MLP neurons of a small language model. Each row is named by its layer, matrix (gate and up: input weights) and neuron, and shows model dimensions 0-127. Each number is 500 + 40 x the weight over its row's rms, rounded and kept within 0 to 999. Numbers have three digits each. A neuron's up and down rows have the sign that makes its largest values positive.
Before each neuron's rows, "fires on" lists the tokens most often at its 100 highest values on Wikipedia text that the model never trained on. A number after a token or word is its count.

fires on: " car" 33, " Car" 31, "ar" 18, " war" 11, "tor" 7
L6.gate58:495518477517525467439510432472491515371537461502521527549498633447485531390511517499434501499521444516515489580466519577558537485490538465509528599496453452457437488526419497512472515513524468518571503506481451474501557517520526485508510578484492514411478482500492453491445501508529521555511467521561510515472537469568515496547440550517481501462426498512520530460511525525495507564444
L6.up58:535553432510520485449472428462461424511540463473482533482519562444420533453463512446486546443508488493463477504508472541547548509470572489442489527483528458534485559562372495519443491549470419480549520490513488437472546526492556472506513514494539451497483536590478518499404483556601477553479589514564560480512531497511503510513453542575516503505489479527512561464514532520523496462451

fires on: "b" 20, "mb" 10, "ma" 5, "ad" 5, "ur" 5, "op" 5
L12.gate314:558498472512471446520478498493506504492540531431428514547537508476464527486551490515461497541490459473444567514448488469409526495441524506426490479471523448529466515453490471530568481469459500562541487466480449497486488481497558454532459508484543499504548499525531520480448425511514571527480487487537505525441485490499609502528488430536524561456477518544512539421531469452428569457599
L12.up314:596510557464467554499537443498493514461530487502551519526536566559438444496438522481519461463533468542491521517463466467462586529549472500481532503605488539443521469485511499515464517547577469413486529421499435540451521519512517515494491457442451481499512445494548541505515500585553447540558492556500552500443391551484528486525506489525478497492516493455509444487500490491493483534512

fires on: "j" 32, "for" 20, "gin" 16, "ć" 11, "mp" 8
L4.gate87:506513441529526457542554480565563522515498439504485566488548462520579523510558488466523546451486514459490513506560573474552483562477511518526520582448498546535445463484463467514469517476508503498548579517495459525436499496440514550480505505513599471429568452499551502533467410482510542527467472446543475478506489517504495431458468551536498476506495570547560504516459483591506466477547
L4.up87:570528476536538486518477550492535550523509464514545586516503457520535514489580570499528533451514540506549509502570552482543444491500453503529466568479516472537407493461531488528450490479465510476508516508503457465501557520510517601400500569460574484463462473500496489475488554524525615550517517504505537507513502526401476460503492533491514493488494470532465468428475416556503476432537

fires on: "ity" 21, "se" 13, "ia" 11, " state" 6, "i" 6, "ly" 5
L7.gate29:577557517487427514474496485491491518520473485497502548542474452457577524485434490467501495474511484486475538487559509466569462551449493551495484439529507481526470539564532536513536520509518405511480548445482515522501504485487554421508495604515566424484484532445524501496527491508577506426433481573455432538485560461554518458472477491523452481472487493529479490544491520564518449496468
L7.up29:492488487505477476568511461464570478492469465472514424505485470475538423477519471506503552463536468497541558521491504491521431502509516523459503509503496533500518537532493503516470479482453473448404523503555492550509528518548509428497412517550489472464561411462505489558484523530513432502395456517468529449531516532535537504463480606494432540569485521465547570522508453557560448502482

fires on: " M" 51, " m" 47
L10.gate55:466504560460485469457585532530491407504464450531547522535446462489508451511521503452515405464541500496526522543572464506515465498561623438502498522539457533481523488472532477518556484497515481464587451456494417454471531546507510534539468416531507502481474524485481486481509503485502507551530479528420502515507523547510514503488513508456573465548556555554452516451505492522457542490494
L10.up55:569492532510501483512544524457556462508499501471485464468473530462421505545541476483502600449514467566488530506516552542541505491520499460546534464583443598472523536482535460521502479459490488557451529511499461511498479475505521463475550449508505488516503481524539509526536490497424419463454418511516400479502487513513577510475478535452559510557456514484475461467483504502511504557491

fires on: "y" 33, "s" 14, "ly" 13, "p" 9, "es" 5, "b" 4
L9.gate124:494493479509543415509568489546495497485487527469493505424532496462520529458478468479513491565479469589540530515464432432527523549512450487487542485475535464519441490479474433571447488479486396536562514458517495537473469469509526524513596426516460436524447524536413476552533433508454504458476526447507481397539587475579552468545488518477480474512549523491511554445514510530535469542482
L9.up124:540533587555552478537469517525511474542532504496447517570503461458571486459536441494527472471462529496521534437540456476526534449550437507536530466489588543463456468515510490509434547561515511561502533515506449533533440516512509486455552492413462487558554555521456490564504470533473481437485565529514446560564555505508537436494444487486456534495540457442475501464472432514564471539488

fires on: "s" 32, "ly" 8, "y" 7, "ad" 6, " people" 5
L13.gate182:447418510443477487554538512518574528465516485486441536514494546479489546597500532476423488564507552566457494501560486398578484549523439463498483528538465490543476439475496508556468520482482517544522497507531548563498465447482529512500486524532554519544466522465455479436509458492498500520444511442537521515521456481460437459533476486474456511487495482545569603437460482483562559552503
L13.up182:503475669507474481472539491557524462548490523579459507520501472494525515542589470443539509467493520492491505502423484533450492473437456575476527520524505462525486487540433418487577478501465510515472507446519537484506504499512577494432511440517435464520448525591517482639510476467515495495475530539490433582488498498528553499450423520537450499499487457588445530467419534523528484452515

fires on: "port" 72, " C" 28
L3.gate153:442501496452501462575568489493457480509488485471533510524482528465463507580496530496535540557477489494511563403433578470425471555515558492507517496540470541475542495497483518544474577520456455515496435576470400401500492497549586495497489556498542509528500553456432501489472535551465510516505452535452542473517518495491420508548501563479483492536506443452480499528467585496513579501439
L3.up153:453524556447539449516552478395459538471526488435484561474478552487494500555486518474488472506556444562512553466491551485478518476467537495490463564521525553525517500461559508493391507511545460518482461501495487508448489523536503523497490465480534534478508514549514450509506452520488510509488489509405466443561437495491472488552535541481510459564550482503477518509516537482497540500511

fires on: " qu" 30, "ll" 30, "Q" 23, " Qu" 17
L2.gate31:621510516558484500578502545535496460461462506523441497501418507536516452481537424520496542527516511484507479509569538528428488614545504511414432538449496399516490471526462519457468483464444422463483601527469462495510524497498499426548483524471473461481495544504555449484472544484606540467515495530486496480481513469486461484534545531427477516553491522480454448473520509456485514525457
L2.up31:513497486516491501563507517475473525498521484563450449458488560558542509496515536411519556514485476490489507484500444472511463507527443504467507513558467520519457494482470446571533473494450537487540470429523492517542523464541533528473458483530501489558561568461492515464486537524571457383544450570452532490502443490444487521580493561514490464531585462493460478543546549475500452499491

fires on: "ur" 29, "ol" 13, "ed" 11, "cur" 6, "al" 6
L9.gate41:489504463483501490548580508457509453456520525395476493479484509524486468466514483499529543500498519511504508508500478500535508513598512469440469524522477503555614432475442539562375438496524461517559574470537532418480465571502437588480519481585488483641474515503499560474524485536491464507402522536532489549431503496514488523449440452509565459523530520439558458535525475544493497530456
L9.up41:491433440549510537572513417492420487429489509488558500508400496471468491491470541443451477513491431527549456555569554544480488512532460459475508470500484515540494456547517460490557506493516479461404525501536547501507460459515544532486478459533529452534522497559503447557456506457557523457479578550457570549471466546516466459524549476400565454564532506556492476513492476512508548515482

fires on: " dis" 71, " Ar" 29
L2.gate142:516464511519545448475541544489478522558436501502434437487474454503495519466568486487497395540539521460521533486575476525455499479537507488564514504498483457497508497523475444547458422576506481542522480572461454483471575472490540511451492575527493463443466535485502440489542526517442520493497490492537519557524493515523498516474533526537451443527488443590497484472499524524469474550478
L2.up142:503466497507483437483491519558521538527469531522514478519470529474496507465513451416546476476515526475492544496531514514490477512533570431458536489452478475551559521528482465548467468531458487487596488514444453469433620449506568506446475592529468486594494497472529460529530626544454510529494482452534542516508547451490452529505527516519470505538511521548468501456524494500453498546486

fires on: " Ju" 50, " C" 15, " R" 9, "^{" 5, " Con" 5, "A" 4
L3.gate180:501460448524500522508588486439497450489457491580493419490418470492502527475620415505489557496466541528486530460533566537507502555490502483535462521548470486570527512491485523470501518513425453463523511594478476471505546507459487468571509492520550494501524549503475467489492517599468507430515487500448518459571592448502466474531494515544500440420465485474461479505406602529479544493526
L3.up180:469527472569500511461502570465419502409558498528410511423485480524471471544500542492534490530475497528497538507571511534544520497551482513517545589437546483494481484429518466478510494557509556474540534432517442528553472546488496561521551501500592599519481518492464481470519474472522524490482437480515523429500517481514552449500510466492512439463470452517550512531548396477493553519535

fires on: "c" 61, "ut" 9, "vi" 7, "\n" 7, "li" 4
L9.gate273:508479445497466442497561447444502471455518511475440528572503422540516504464498544511424490533499489503456510535453431453451431552488463486450526537469438551492500501546526520457515496543514480505547484476481475485411622481466565489545549512517543481445486501508403480480527497523512520503482500484484460486557473524551482542455515529489478447468472543560483550551557475525435495519539
L9.up273:553554430518548548529464511524514456453553515496485494566497525555541497450481541541455510509498491471523454516514489426475382471551414505489467504481546520470516494526510534500517463482459536566479499537451473569451535498599531479509522535401533464448491534512493476493492567569548559559577511508506464584584434544541522486473496480511465506471512553494504440480513491488525475513489

fires on: "um" 18, " Sch" 10, "ch" 8, "ce" 7, "ally" 6, "now" 5
L12.gate226:395523494512491487512479473475554525502513462475415529488489483457446443538508499453522483504471480497535560509437448462571479430517491456554519490507512428502473508511463468547511564427496417489486451488585504515545539437476482494533493519520504468478430538471462533525548495444453479475491498523440500522545549511528520463508512451528473445455546497514519626571499523557467529481497
L12.up226:495513503576520521508515390481508497465472469491539464495469533452493515506519446462553505475588528465512494528476490493547478442566542419535476588463485537558474388498479492520576472563509526529476529538491422555433511479495424560545504468566505579470499492476566582509590518434580487520504418523437530490461501481524550538467508462556446471432429485542515429501453455543465520513438

fires on: "id" 92
L4.gate341:501469531539519451571465560540553484535457456486499530484475553467530509499501464480447476499478536511507491554500483549478477460513582457470546472524506525510528525553563487490424490521482520533502649469512483543492492452514487534421519539507438416473492458484500481451497429459498472454474495511535523529479545499570479541487519542481529469502444536483546457506564458555484469581481
L4.up341:461489514504528484548510419450492467568460533527477476463417502562462448474559489512507488430455450524474458479402486490509511442491443548525553478521456480422496529536442543580504444444527581514511530519553536459482533528518507449451486530542481423536450527488545466554533464540436496511615523507514619481493442505488532534480526540517456435430461489487460507508492516525431485562488

fires on: "id" 57, "equ" 28, "ud" 12
L2.gate240:486441540596441507612472471462497546478470478495489498522564524437464478473614461531498540561453473506437557533498491442503513526515557522475555506556512496514501477451464448524461439497495548528491582497516479452521547446479512546501506492505479532442440424458526479456465496530491521504494460497489486520435500499459509551470492594440523513477464458561522573480408489506493557543480
L2.up240:468418497537466502482462488451499489493433484524522437496559508525535524468514580531534465457474449497470478435443503537509521440534507555505520481441513458482533528495485420565524487511429531519553549579523462398559472486578470547502525499486465559487466429452448514515460498479449518524481457486542535546507526420522572534553587572457450500477476545528471557496515522538521517487465

fires on: "der" 37, "c" 25, "n" 23, "au" 11
L4.gate266:467427524442473455503594477467479526438425498575565497510534466518481494388528562482443516546560533460465606517468493532485517552514515495495529481496399475458476508486463485559439529537456503540475536486540505469559567547472505544504487450513470438545456536505476438503489448536485496494552445500488496562520443583498529532481522510424491433521498501554524515451544507551414448463484
L4.up266:436427488519510537500520515475453494464489482522518523547593517490480475492505543565543492502459519477515468480481427466462485448592498448512488417487450432456478539463544572505476487564449550572434535558471504543562482488572443532484551484470498487437447511532500457511551545504531464508531445577547562566488494493497549458489550510493492547596522415476568504457492509422463479480515

fires on: "lu" 21, "gi" 18, "ju" 15, "mb" 12, "bu" 10, "ch" 7
L6.gate104:567511530442460459495608447502434516517483448489517521555570527498537499571521500492472502519493468498496521547525565469501517485519502531443493614461472531500476456440462434447495492542529541438544467518543471482505527454522471535512466521496489424572522462477489483510536455535497504452495492557424451554498456489531518535472581496528558436442487522503512538495450508497550479476507
L6.up104:526518505527501509454462546537371510544531500495472503490507497560557463524458464499506497505520492546461473415478541522497489525473463560452483562428571510547484447518552445508508444526572507491499412483468489471478528469506477481520493501481494430502514421517535558496545534580510502445475478621464551506575464512509471529446518477513570526482538522484429439585520436517553477479499

fires on: "ver" 19, "ro" 12, " most" 9, "ur" 7, "ed" 7, "ly" 6
L13.gate35:427492562477535511488539512547552505512489461433490551473493491528469521526499531391447440517512497443457554569595515476424496507508496465446460458527506527491490422529481385535463551519549540533522466447522502528586507523538493486528502507476465504503477494484522426506473512454507509485486519501500515536513493559438496448500536478589520472465482504519523598533518494489511560514450
L13.up35:516526464519607486507515568523483529473480507515528575643472497450465501486474534455560469533498513440468503499490532518546536523552485472493510517452408509511517529510523546551462515495511504517548611487463501506546434489429513507569571520535442485516537498478515480496453605518477435548517484463526485476547463496528516477509504475500415530542522562505490599491470475472478535516429

fires on: " J" 47, "M" 12, " M" 8, "J" 6, "lan" 4
L13.gate163:492451561486505437483509503460526505516437484452501493472524542471538506496531493509558545561474473491435484523550405525460415432476466494437517511456482542560480529531505415462484433485440501432483483506484558505510504485505510482595508493490552415549498503508519453473512556509547462534563522516482499469464536566480434453510433611516512543536505543472536512384525497559494444519521
L13.up163:456531464438427522430527510516460533473478505495509475562485509488450475506483537496463460511555484455511520589507453475481497507449525533506453570470445526517436537519485591486439567486475497484475448520370571464464520457510460502460581473510430484500430494508502454442555462529456473517543504462478505541527496497509563534545469490534472488525491502529449583527549442481499406461526

fires on: "ch" 18, "arch" 16, "th" 13, "er" 9, "town" 6, " |" 4
L7.gate149:512491505470475527518567416463473542469480518476519555549468582476562405431534539491430533541536471497493539558444465548455488462531541498492482427531499538486535528406463540490441457551542462528511511504480510437498520425445481512501489500476493502547546496455485501483519537482614509461500470513542456535476483568511501452504517484526462499579532472547514527542493444528477460492580
L7.up149:478549511510502513491475503498493565544478497448589466470484486505432498474602415528483472493518506503567521489432493456487460502496587536506471542521516552473462533493496536517490522466438437493458535557481562519537479516508524536540535529559464515523521464518432568545534513456532446558427522513496512445573502435456548498527491500586501455483464437528491502482469551418481452510582

fires on: " for" 54, "for" 29, " For" 17
L4.gate166:545471475517438469518459485541471520441503421461505580477497504508463541514479538454479429511541546518502493553556578419528496495557491471473542490417561561451483458498535480457495518458510540501464548523546472576510474492495589453497473500536566479533444465477534539502541420456525464584545421524531447467497455492559465488493444502501489431429509554542501502569480431506469397538527
L4.up166:489571453542570475495525530468491519512533425505461551548541476464460566523503537509506529503533554527520533558563529452548505489502523505490486477469488490534437458479530516484569502477581505465467533450473484569549517550546524555500494438480512536473452485512582525540463360523539518538459469452550506469462470465512549488524419449427578478594455476566470518488503446511520495461537

fires on: " M" 100
L4.gate85:478485499493502473482492525572479544470515511460507445513464514478497466562541557525493510480476445480434532545494521480470464529541527519548491509518465499486520555471558457497532464421526509512499462494450484434440454454447566433540526445512544539464604504486442451411390425479483508523559461531472476483467597470517491526513465514516559591568521541491419514446440513485439461550493
L4.up85:481506569477510488479536550507501542483460524488545480488495532417470479510573451459456586493495457492438514556534537528537464450483443515532517455557473516452514482443597438513533458478564538511466561514492525481454493457535568489461494503460530544484531461484516499433479429482460518561507414529498460445419571503533553496521548505453589569504547554514506505419505510483439501554416

fires on: "act" 23, "ce" 17, "ed" 5, "S" 5, "ist" 5, "um" 5
L13.gate47:524550533472471486626494471526464522473466453429555503423470467514528431594508483473503537540495498597521540482453448472530474445551526475517537494461453539500556481522473457512502495547458487411451488435573461536497541462494520496548559456581442506480457460498528548542563415534491515498523474509469471526456489558458500475530495504449520496448490447532583470495551497448469481525503
L13.up47:502512494539525528505543522475511422483444484457567546460421413460501518508504441527458524495524508473531614461519517529553514424463498467574426494529467587507539480426516441532491557521611525556506489506514501471457454574493543549534505475519459483483483479489484493532561524507478520550467529412484447498502548531509470574439515455535469554473477483472566439502521582508510511505435

fires on: "th" 26, "-" 17, "al" 15, "la" 6, "ad" 5, "b" 4
L13.gate42:571512567463501478553510528480439494473492475469526492418505489518551522492506499465536524544536454463586522503440538528468463504470430531504542504576493522567475467500500535501559500528496519476519480486493523492568445466511520552542491592473459479450522551523538504398536472530445504469536490532479449457527475476528530583475435498538461490458517531540578478481438490488511504537520
L13.up42:520579529389454519559538504493492534513516466519437481572502486508458488532475515458388478461510536500513475501494574475495508493476540499480481502493455499521498537533494483529541513483478526534536564497533573426493435496454453412489464489515517458406503523513461545480514483415449519500447492523392518577459475556476532456525535430593422534492485520554550489562602473527479527500491

fires on: "va" 52, "mar" 29, " war" 16
L2.gate233:517477476550504481523482484489494478464574433495424422525573559513570513434471565451482589478532487519502523536501489490554477493597560450530528535530477479558527482491473570466500457559541458484522544489532499493515492533466496540429479519469535475497525487505534474469520440520508530512481559455549522480503547512565484533509419583463529516641457475537495491432472476491474497544492
L2.up233:504487429529537439488469453499494452469517468505409443513540536500534441497445503468477514444548457554491523624499552438558502497545561456500465556516512521578522527493477479473540459501479475509565440516518495490514504558513540552488485503469518465537525512524495474469475523613435537471505513473521486475507528524555538524500445537482590417557472453580528454484459419517524449506526

fires on: "d" 21, "en" 10, "er" 9, " 12" 6, " 2" 6, "04" 5
L7.gate127:483544520534486521507512533511431462508426563465458523515496548410516448544520477524522529567546561483551502517561476515495521575513432434515563434508508486501530558432479459482517493485586541551584493515507512520429462433439527506481503517489435521450454501536519435450458506491487502604465494537488504466464570490602562418523517559513543498473529563529516540445431484482495509415457
L7.up127:530478531503614507481513491540456455460499508460448515464550559453497374484423440493496450458493621488475512470472461504567433491536489557551519489556460488463521465497461526555466542535453506500506518467497471502512500493486485588529515478555441523500418520468498533545520487515424502510510486459536493468488513515523536461518464575479524518491496443476546429482455571517438541463604

fires on: "c" 15, "il" 14, "ed" 11, "n" 9, "al" 8, "t" 7
L13.gate237:454458512464507476439530443481439527519472481474459470457467525535551499404550546487532460546545476456434573541497484512611485514475496486508536584480452510554562596509427515486573487586462515475517505556517497459442519494476493505497490419559527441521539513495491494517495552560524580463454541534509444507459510480559450563465480501545581458551524475519474481531510476440465456527411
L13.up237:521482452479447513548438581486472457491521442541509487533500510502463509557562577545536449497496467474511474482561505552526565458537470473464421432464486435520432515492522544498510488498480465488475529526507554520522441482491541493421523511445567516477561486549490439556529484458500545526508478553490467516536514480461518447434503582446540481525458438497486444519496523560529549480494

fires on: "r" 21, "com" 15, "n" 13, "er" 12, "st" 10, "en" 4
L7.gate220:550477523478442482510514512475602495411498492492486534479497487496469466414508558424481550543509512500486527562452536515495432545495515469448463526569510484508488489520472448574567533607462502521485479440520476441499536452459509494521556536490533520488456516488475483515516493594512477456494498422544482517430517496494526482520538548534489439512429574532508490508500482512548546470563
L7.up220:544501484512439475531464488486491481539525510488516538508447426467493479479470462473530495531509432544465476548500560425471522425517454518509541516552491491515528499454466480527526556511513437485567471423444496504428533485420493528474477512508452505558474547532561413542493530470448516508520543517480500576571501542437522481523509483586459516562574515496436523488461495503483559457545

fires on: "lu" 69, "duc" 27
L3.gate333:549448459523462399501582459524487509492505536466487512446456528523530447510453460445426557598496512475515527498481499501554461512474475450492547617505437498501432491493487448472492473543494524509513484501522453471442544486524477477509542526523475491549518518487483520510503440562514531556555502448518500521446480558511522449507571528514544503475494476536491502526510504557511427449488
L3.up333:556476506515493507483493557522477498495538517532474537563493580481528482515433535498451543554452560455502449472487493526542493458542434494548538539460436479507451510482531484429493454562498574502439491473482477493506509504556474470507502546478491501475484407462503495491542629565570499575538496499525469555491525533417516435504524492478542547481514460514526463475536463466486488504478

fires on: " of" 15, "e" 12, "'" 11, "ine" 6, "y" 6, "se" 5
L10.gate291:533518525490488540498496463549450510488484518439469501513521427541468404406451512561498503485522556514543562530455555454459518542529418523513501510493497510494556462502477512480477606529483498513459455516583595454474513529506507508565516448473503580499522504477525430420517471547503547474542509448548471558548503498542487550517471511498488499520461529511592483467530524561564464521434
L10.up291:575507466491489505468491521495534507521516513539542530488459510522513470510496465499557491474548551435541534412528472486525478559506534537509472539509541568468528480497483490500514459472479471438456480587544372546481468558473446521510512377532445502435565475531529491538409510534496454560525480532431510497544528492477509522517478455540467439575513441525458560471491495556466455496491

fires on: " to" 57, "C" 10, "S" 7, "N" 5, "-" 4
L3.gate206:483473483503479488466525468542499444508479542475515477515469469516530361437471408533554499455560462504471555464464501484485493516516517490525531512433452546529454522509497438523539473506475456496561556595588500472533508528499575539498506542513475480532485492494486509551554476474537588420500489510515510520429460546573504510543484505517467469529413450551467476536483538515457463481470
L3.up206:509476489460547521459491422554516458501483515515507487480425525507536417503521519563509495448537501555498503544458437492487504580551462489547573491442500565470567498548514455549509498505452444486540537554479506450593500503460500531510550548487492475526489475489498535489581460482533477432481445561515498518542409515456478531502514470513386464488398551493469493498514540420512500430466

fires on: "ch" 15, "de" 13, "se" 11, "P" 9, "er" 8, "en" 8
L7.gate32:518515514519488436577491503489561499453505543454481436528487526479500454452486474550444456555566541539497496463494497532453478519572524462501512477504505468472584512528488508510487494527514469510513488530558490454486501451491461511513518583504479552477402421438482474451549518497533467550512451539493422538463529473563495450477523525506549468536523571560482588472446495497506543470551
L7.up32:485536492504488526484538522473507481515438539531473467475463448477443449502431492517515483506550549541548524476418520471554434469477470476451385609492556458547532537482487552496468517457524428479538432514471488482504509545503499480499506535454457520576356452397541514521557521550537494500433547482469517522521499478495548462482442473490532472510509505570494524454428469503525561501523

fires on: "ver" 26, "er" 22, "ow" 10, "ly" 6, "um" 6, "w" 6
L13.gate234:503504512424516522491486562491552427567507494459478510469487521452483477519483436450526494513518486517425551590527453413482546586451488440465544489471496503450526515457460458495534492574596440437581530439576468500541505497527437570526507471538494436474447492528517453509484469436524500482454499523472530479479476481479506488544539507505508419490453491619432525470511486570514510410526
L13.up234:495473518511593531453541514463495477558480498577558475486505505492444507490546445578525490473501523524484446490523484490497548501550487516499488429545542493494472453506497540512480546485465492562567504487439483500525509516426492579551564543524542523498452386476441452497468486446564545571571410471566534512487507494487525483496488468560463560523524374459457554571485525455496572459451

fires on: "u" 19, "li" 10, "ni" 9, "se" 6, "de" 4, "or" 4
L12.gate282:496446507524502477522543443577523553478428520512498473487494441462518450486512479495485493504539518539441571505501549474479460512513470575468557482526474532515543523454483450448506496484500511544507484506541514461483526573459564514444516518494461474520435524407557503464564488468600483483571422512538430486533501453504438511489553452489481475525508496499569590564466526432502492475494
L12.up282:495515445519509506488526493456506569578484531554453478440473499482499442471495442569530468493546431502513575460576497487484481509557386548440468559542547406519470468535547561523591487429446519485500469578451500483488534466499440517500497515470509464492535540466541402498478468469502524508512494499491515508521480416539455402472524563464514520504461578514493536449464467576532478455472

fires on: "field" 30, "ville" 21, "wood" 14, " base" 12, " Great" 7, " Scott" 6
L2.gate263:460363480539492445536462507541489581509465484505453497557549470467494452464576460503453549530530453532462512473501487474535533473547493508571494495557546475537541465458483518520529469459496401456461495521523589491446451509488563492493471501611495506548464474433540481511483439510481513455496517485539467485500522493569544584551487527502507460487521432481581492465503577531504516519475
L2.up263:491469498560502440487421509554466597450461481498443501536513514421573450507557467508499531530518436534502434485491479474506527451512479477549496509509546438546524487462526489474473467489457418426473514508578515539460434528489540538498481488566474528571521442456508490533481507492494515454526483493538503458489473499517547571547514540531470457508532431485535489479568542492491493491485

fires on: "t" 19, "p" 18, "rom" 15, "m" 10
L6.gate279:490434457495489535504521472502507547494434504527555482510542451472489507395468510540539490539497464528549526494461546481460525547519462517523593494561529563516507414521460373569480503505422421495520501514417474486540497472478570527508540582505536481500510527547514446485515436492543509474524493545439485519478577507574574491483487514459508489535504496433490516602512589472466497444449
L6.up279:519514463474551479516543481521414502563537563531526528532497489521565512549412510513544512494493392493549459515484479488383487467530479503530561517494497533447491452491497498512519498535410463481424509530420477465419523516494534397504485572436537456526476477554480476569478476524543482488498484496514560502479501577525495556453555457481500573490451510504489475546452494454486473435544

fires on: "ber" 17, "li" 11, "val" 9, "vi" 8, " through" 7
L4.gate250:527468478445434422543565450526454501459470509451484489477556493510560508520579489492512485532492410465462556526488514428491538553464516521440520538438474534492502465501502468517520519488571502512482498490523510514434486512468497519492584527519521459520480479535513490441528320533451512529462497486428498443437448460552510543465513554520592452471486520507471565493530476510478451520556
L4.up250:506533532464494481543435535455463541489489486551490487481546537503471493519563548558530511591485502496484482519488460448508517507563474532509412492470487497456496421546480547508522498521476547512457559500456556462513446540523461509484582507443548481427453432475550491427522511529551561453476475519514487547506495480470496476559522473522558531483511488463487478449521414409509535485561

fires on: "field" 34, " among" 17, "wood" 13, "house" 12, " between" 9, "front" 7
L2.gate80:461497497501481476465533476500427522480472449594411464502608517446487480481559512517440513526451440565511587432538479489516589519510518499463441483495470507526542469457469591474523468511507479516525472495518461548540482510512536485507523456578507544446491508493531456453487424488513514452385532478503440445497585480559561515544551522495513432497469468524515522478507513473524519531567
L2.up80:514575525526536545503456476571475530467508504464482516523510518500546492407597480468550472456475499497531587544523555538465516425463502556443496506517512487587475554465475516514439521502484515510399576539519494591507511451494516520513471521493525543478566433513569478410499517504507526601458497465556551486521446489540514537487521565518514526501462491467554524456484513484535544532544

fires on: "ho" 44, " He" 10, " Ho" 6, "ce" 6, "al" 5
L9.gate2:451546475521506479508517502500554469395472350514586520530493474456549538530486466453470538460573474511542534539498548491539476510539557493491465486494435506447462450548471437501488510543560535421462568544517478516490481433519556509552496516527527460478486407525486510466445433466510487509541556483506497520518537487421498511480496497478543438451480491537534428479450509580520467467571
L9.up2:489489454522472514437502502487445474525508483465512479503539539515506496419525457491478431460447536438509469479457583500452535440458474523577471409520491524576481515540424520528534500515546519492424423462527519583542461458494439485542502533529514586442488515500448526462501448535485514477533544439489524456517471544558507513509571537524473483482565504585488472599480490475497518477518

fires on: " b" 97
L6.gate4:450494528467498510478550517452526518450455385497407491492534448560528593467517471468505477553488517510474588541505535423540479500475551530522481523516521474495499482549502505486529394511432385485556522518549542529504495484490519547496498495512532449477464551522480568506511472524526528509527508505502527481509449498504577534444498543538422405406554491540472494472529508477499461478500
L6.up4:467436513566511499549454505538568528473463549537528485488483481473527489447494488502404524523488513394549508521524414550468538417523455476493515475395507523490575563438456527541566517538506532506522530451445531475475507524423473560536484454538526505550536515514471502407512505478539510490556533552550547610498482540492468537469500443492519521559459562467510450526450479514559550511510

fires on: "–" 72, "1" 26
L4.gate324:543501471506476482486541538480443577543484429496520514514514486457536539514571482461482514495481474490561584504483459484510457502512538509530545489452507490456562468425545404461510479584463556493577528479524530466522459493461432507551532521492477525477469534528485502519488491616507483481497448536476431453483492514557488450390486472559488490460492486539452583529501548555492547479598
L4.up324:500493505520539533479526526487454595522492437532536482500482488485544544528536517563523501510515553447511472499523526457497609471499517555490430497514471563499472549489558529466577531456519435566437487507545513525539524489511431448532548494420447492472528500472479497495534407456467447526522439492521523407448431491495502457565496503587530498527522445461493557403504511481521525519485

fires on: " qu" 31, " sp" 27, " Qu" 23, " w" 17
L2.gate115:492525484481537486524439475530491500503522489568524455556438528472566512501529457458471518537492486539457541515517501525546507467523500480469497548563463471522515489444539558581444499582424464473517475466548503472478548527506509525476454472532496472528489588465592456429471586467554528483485477501415504501510531486536417564493580486417435470582451467541449462492475531526494459511450
L2.up115:506565529503583457470469502509513482494538476601540482518478483491527495485534448478468502544501511523495464492544496526527517483510516512467413544499469450476477489464561552549468490574479504445506499468509524501472526468513550497421404494529458464533475518453540506472446596482569534498477515557482483487541460426501438557463587527413460482540449446551470478486514487445553475538454

fires on: " dis" 71, " inter" 25
L3.gate137:595474465558528437527479523489511539542474442449503496507424417540534504442516523470441537495497532484454536536549479484452496461484455454485501486506492483611562454447506477552431432544511484567496462492486501485450602478467527618436475523495484585463451472508459438474512465510474507537491458488508501484506477516515464496501525452581520446518471529529514508516487477575497484537494
L3.up137:616497472506571456460512490516533536502459428478558538491536463473546444520524475414534504492518508389460504536576463496423500488505534470547565552468491480525490460430478448541433507524445555497461446484433469440418560535501524528492471519518485524485501489455467406505512528501528503515541529473532564436532526508482518567501541495521536498511483535493588513445443485468497485529505

fires on: "ed" 19, "th" 15, " left" 12, "tri" 8, "ger" 6
L7.gate41:469495573522500485485536582491478497496510476450476474458497424512529445482532468521529509490508495441517544507507456454533457493535553530493543509497457435583462506504506527485459533478482448464521500446527518479549530435505507552544508581553436394473506508558457457446441510510466552445523427587546541506540501462493500564514495512504542551513482556475517502466478494533458486433422
L7.up41:485483462466428626494475508478526543420488551479507496492508528593389412451550540529572486450471457502467523487464485447489500512521497537592485551524481440554526503525450497552554515568509523464485490495517479519537510486466522475498498556516469501501521443534540507496547462566460465494486416469458478423501487511540465501439506558522473553492468487485490512546523508513485500485519